{
  "d_model": 640,
  "activation": "tanh_gelu",
  "qk_norm": true,
  "bias": "qkv",
  "lr_head": 0.00989,
  "schedule": "wsd"
}
MLP neurons of a small language model. Each row is named by its layer, matrix (up: input weights) and neuron, and shows model dimensions 16-111. Each number is 500 + 50 x the weight over its row's rms, rounded and kept within 0 to 999. Numbers have three digits each.
A block is one neuron, or neurons of one layer that tend to fire together. After each block is what it responds to, as a language model described it from the Wikipedia text at the highest values.

L2.up192:457538519520456554513611563606496438510501474564345534422506506583560535436526501394524505440522439508483549528613509470476476410437475476547534529547441510484474467602498467524517515544510443551506537471483463442485450498508543484519464584514533484523460427546547562400540480454503501525
Description: Conjunctions and relatives that open a following clause or phrase, such as as, that, by, who, when, because; also stray mid-name pieces like McL-e-ister.

L5.up271:448525545504456540518431517599563570503505519530506436538648532493562532474421506448444426454502480502465581497533413435469455502492586416472368503467487425398501462498394470489493441483534473464489503493565567449520563391527435487561551412469514447480407547503599538553571543478593535510
L5.up385:511537486541454456459508489540447554506485538497415480451541540597561509471559421504525487564406599379472492354523555421596509526485488424429558408530594559512441503537544519553470453524469564463470522469434515402554477452517437523556433522487468466601489551491550471475465568552491532450
L5.up400:425520530483495474472441614491530569479534388532425547454469563511575480504526545533388459479474353455485493388569470535518535601528584481525514458547436516529473448537480390599551497492490566485503452548416448468539490512528447496541462531526392488514478508444478497516521567472526483477
L5.up938:555541605457555482500543524465574535538549474510554521525532544496502469496512467545470486560383516482557489504567522468421465563471499398474539546529494575553495490618491462553484489476475533579496546516491419472460549565507522462589632558542450476527389459442561424543485578455497497449
Description: Final pieces that complete adjectives, often evaluative quotes in reviews (expans-ive, trick-y, unorthodo-x), plus determiners like that, this, same.

L3.up298:528454478511536491434446426635522480514480537496526581517545563435549532491423465548525457452579516509496537426572472443538479496573500488417416573535581488593553538540462506519538563518519512426489502446520458506550452485405520532492466550521512442540484515508555486534516486516495597564
L3.up342:587588518606483466559526485471510530551467487479487501421512470546534559491424526475528538475511522542490629545546496478441450511476515560546457442544515542492531577515442567531461521540522495487440438565554490508542654435501478484497492514454486471502577520583455535510556451440473644565
L3.up639:528521440479465523552478487525581457470508499440489516510550655544459468508597544533505485461440463452578527482437524482468464408513579526505548543421548492537511542577437526362487564500508559551526435440497398565492406507575505438501519561497577479502552488499529568454480402474452483486
L3.up651:559570474441588452409487512503536560480477439478605461447528495466454571469507419555415444429415567566616564477498532538525459515400534431455517454514527597436555492461488538500482445540385565439594517596494609486491470457539543491536498504428495498440489553487475539565541511492572584524
L3.up887:450517497501546472544468596557531502488481504455500464493506500507526548425519445569491622427471493538544542507501441600548442371549393550599447542387447430478527455464512510550490531474436527540529429493453633481539533528509466417468504573492463618572470470461492571618455509529472533548
L3.up1066:490510563388588424566425531581539557571528489504469516532497497515549430471571487448470519482572587557511514477467487459490519374550494615476507465432572537486443477534415526456616455479425543537402422496526517442381450428530561541452491571509578460451408559559537465439445438587531452459
L3.up1605:559487525498549501495516540457572497561515580538560541385565549564580524470431553455544507410439482455532619538454498530502439542471473543469400479526451496433589584529578460489536511529432479543464485559395564520578496423457465484583450601442459452566548495509482516565486525541476574467
L3.up1620:461487481462596497542541534575550508501505489547541524479528451528520436533494445414511528456449474432591522443499504575490535482483474563502653573494535423521465542526474408490453550449471488565557542444465462538480449550524621533424506593473497473490474509453442488502560453452567531517
L3.up1639:482500430479556486521450469494473507448546419443533415501529512507471372479469569519428531505572498499447446606496460479527423531499434632481456590416492479470493565514439549564506543477459500512495443465471571514514453508555504532540507549490572523488496462525504346512531438413512495471
L3.up1683:456539475499566404493504544553497450374515528501421485390511565580504508563525475467468492463488513481475441488549557577464555537444499566572515414525458561407455484579449510459494601584466553528446501436470395421468525516521438551452551493512538532535578441571443467503529392431367497458
L3.up1784:484488654476468493557489446445448588531468562571590491461528528445589520444492445519502515521461496502502551486505510460447404484576469465554468614576495589520601469490540533425412504553470549491535541525512519433500441404515546521556447519506387438487486500501523589487535412542312492524
L3.up1971:564542401527487472486480546456512591506547519516474512519384505514608488425478580571459489491454631540557546512519572468371435430521494575537427461485464470544557560559453502518433472540487532559479494463481404516493531500535520532515536466485417552554489453363426473508519444484527545447
L3.up2036:442475561485608435496589511488478479443514507467441550525534544538502472457472496490522597468431480538471458474539570467490436480516536550452457432566556491461491590582531535454598429496588522476443453453467513465470532598532478526595585483436590502466529473457463488514498468530513516513
L3.up2114:522462394584459499456523511446594499528528417466505533525557544470520543467496466487451468446542426512485551456452441530422486438555532502548495546558510502493500627560481552524522558475493597537447580477480380432514433484521523556558449559530452530540525575526447513522493476456482457456
L3.up2218:478468432502466455481540432490423484490547573450495546507497447537451499520504465386459406428503566416462522495536521551428460553541482592460464528458469468466582507477561566478514536493609484585499476565462516529496451552531491404492463576436455549649529614506499538507501514460515505525
L3.up2259:582513448499395547488499494529527478524498472527593581425519601471504497514537490577440539430380525495546518604453537525473510439450437498532465569591586581468550508417528506458496565438498489484478482522537538497502465573472577482515409539494519495521466494426501481492489501464519512492
Description: Demonstratives pointing back to something already named, mostly after a preposition: "at that time", "prior to that", "the same wage", "this book"; weaker on scattered hyphens and word pieces.

L2.up1907:486537595436406501513440522575607527548558581550526494450487570555435614410549606476504509521535492435559588379536480447492541554492527387517524458546432483511425467543548525469452558448521450470482566448561501542591498533424442535463492463466515570486518492495534523449529502535499515571
Description: Second fragments of common words split into pieces, often inside quoted song, film or book titles, such as Her-e, Wh-at, Bet-we-en, Comp-ila-tion, and the occasional I or We.

L3.up66:551496482539483487409462535444520578521473471465451485584583429500478436531519482569515462528486419446513472453598440517453506530431554538506496508524504491488532474541569617583448539411446513469439548499531517487508637473534471543510447436493534530481484596372584521512435423616528383577
L3.up207:516479533517463366487575476486527523462581559514556453561392505534533467566494502461468487572488521557539503471555389465497514475508440547518501470521446527613490489534433566513478424533416478573436465545488468499523450600437456464532475408577511585500488498445453480532537425369432513484
L3.up348:527539485463520571508464534550451497438456510483504484492438458560452434507452522462545414512493493480510488528537441445516514533489547470503541481395468466518558537438514533396442491473549537560383507464548481483498480522418486582477553409456568521496481548403576503596524578577470534447
L3.up353:523507403527590452522495529583545434361481535498533487506443527523484524450414493477518503474505438496457444412536454567448480500563516511534573506519453485464475594471544559393518499475413555466395411643554492482494513564489518522596442543428422449463382520537509508426533505453481551486
L3.up370:571537485464457457506564469402568539439584457475570494539486570557546478524616502523520562423552491537431466579523485449466509471491388490469502461529484405535462376508518599493431512472490456436448456514436417556503496486485420504527365485505488443559597606513465482560415519467543508561
L3.up419:505475502575443505583484460539514540398491473455577449544611404493490494544494514499470438516507473514394600408545463572413612478517608501583458486534534489496573510371525492481481424504458568460553507497491580410534482423510488499421513515479454518494434562508422586500591515479505471443
L3.up799:483522478542483501506588531511466449545499515488485494453572476476523518480547531497533505531467530469470421401574444467507443505524532469399453456530421520479531525457559404555477567397496455577473563564544505474492435569520444502513436609463479502542561460435478441498559431514531529490
L3.up1213:527521575543483490559507453449509417491570555498530531454454557524515470471528541496481585521519500442511508485559471504434465555496492492468530552505437494445473406493513558573503585593441605423451432413477498514561450560458517549420567528506511458507497460508566479504514547478503459484
L3.up1809:486492498542511531453447507436457482512436574417623467517501539465499497510499462502468617472593440456464467440531461476466560517505531476560527397497430435574462455493468462575425495520443444555484545510532456449545513423577472504524472459503434550501551483552510477438564547529481410503
L3.up1816:612502531537506509479484526625406453485433507538423487464426459537509459536538483510439527612526488513535501456456464485518514442514516486493525461500521523485404547587443488549572417506523468474483499519438544484446517574522445514474434520448526572480584545415535547555481615487568495522
L3.up1989:466420464435527520572520516492486456468517500421422506564518460510568584434445530517449554451484436592551470456453465529412517494568428444530384502480515496552505511558529538460560520492540455558447520510530462477435520464412484491509498550454479453422485590483489497568547518438466410515
L3.up2336:432529527434487522512545550532524446466514445490510452533548549488561463487547515444519528461407500478486435611611452443576539456485467536632566445497378473461467520499527563428500513455531431516493543549517508511476402534500487457520433539471522484491493621465431534515478450524444444538
L3.up2398:438492587485442348426491606470548551497454507425504489485492396453477507460507487513599559502451396535533447510467337520487580546489413455560444432499405533276566455544490453583419486544483564475449403514438477496542501536500582477393517500562492501582515596523525500479542550487504521474
L3.up2441:555497539524466450585560524490514514430437437545480611419519561521482447554486480447450485546480544328589433526429494490490554591469566551467383538623539470556456583590548580542519444507440479464464460533503447530483414521451476331476488465453435574593506537496454498486470507525442581455
L3.up2529:552532419513511470448508487473532522552438506527447570524538512527442508520606471540552582529577511534523477506509411532495553559517500500465461517433496477437591449436418564540532489474547446413468468572628487601516432441475460487569505458515458579460568491484578551481533504500552521517
L3.up2542:420475524532503434495572433477530468493528496560526478517476568577440625489480543567542548523457559514544478505433454525535618623468545542463430486481543521487548496501517506500484483494558593498420562534467446577436507541421511410450483617586554525552532530511571568466505451474560595561
Description: Auxiliary and modal verbs and contraction endings after a subject or "to", mostly have/had/has, as in I've found, had a falling out, to have been, can't, would, may.

L5.up567:455518517625503512511459563493485532429618521546552455537443450469485472460457398526497517538445529485518500505548471459432568495487412524502445461542550479560559479570516519529594533498555493561426496541538502575586447453473542530458501502537434458491507468482402474554457466438474526441
L5.up921:477508534514514518539517504483508504519531539498490488502461530528441484527504388579467535461493507520446566537508571447435456547542412450470538454452551510510552473522511525536468463528545523565564487486536462489462474439513476558464452460610557502537620567439431594569509472517451497476
L5.up1071:516526499486507594472501503470480500356508566544466574435509447425535529467514499516468408537518438581528525425458445566552466481542508527539489464557548515509453477482458512479509564408440439422425468488447457560467523507481476531506453408538573524548482568442434420531548480534525494522
L5.up2035:474480519462550544478480504576568495502587507488486506436496576461497547455541547514545491472562434473541500555500480509493619420564487488466484559463620552441519530515478550496478557524506456478475410607568463488572485445509499495498506597494536488373471507493483429486476446473458468485
Description: Fires on have, has, had, usually as perfect auxiliaries before been or a participle ("had attracted", "has happened"), sometimes meaning possess.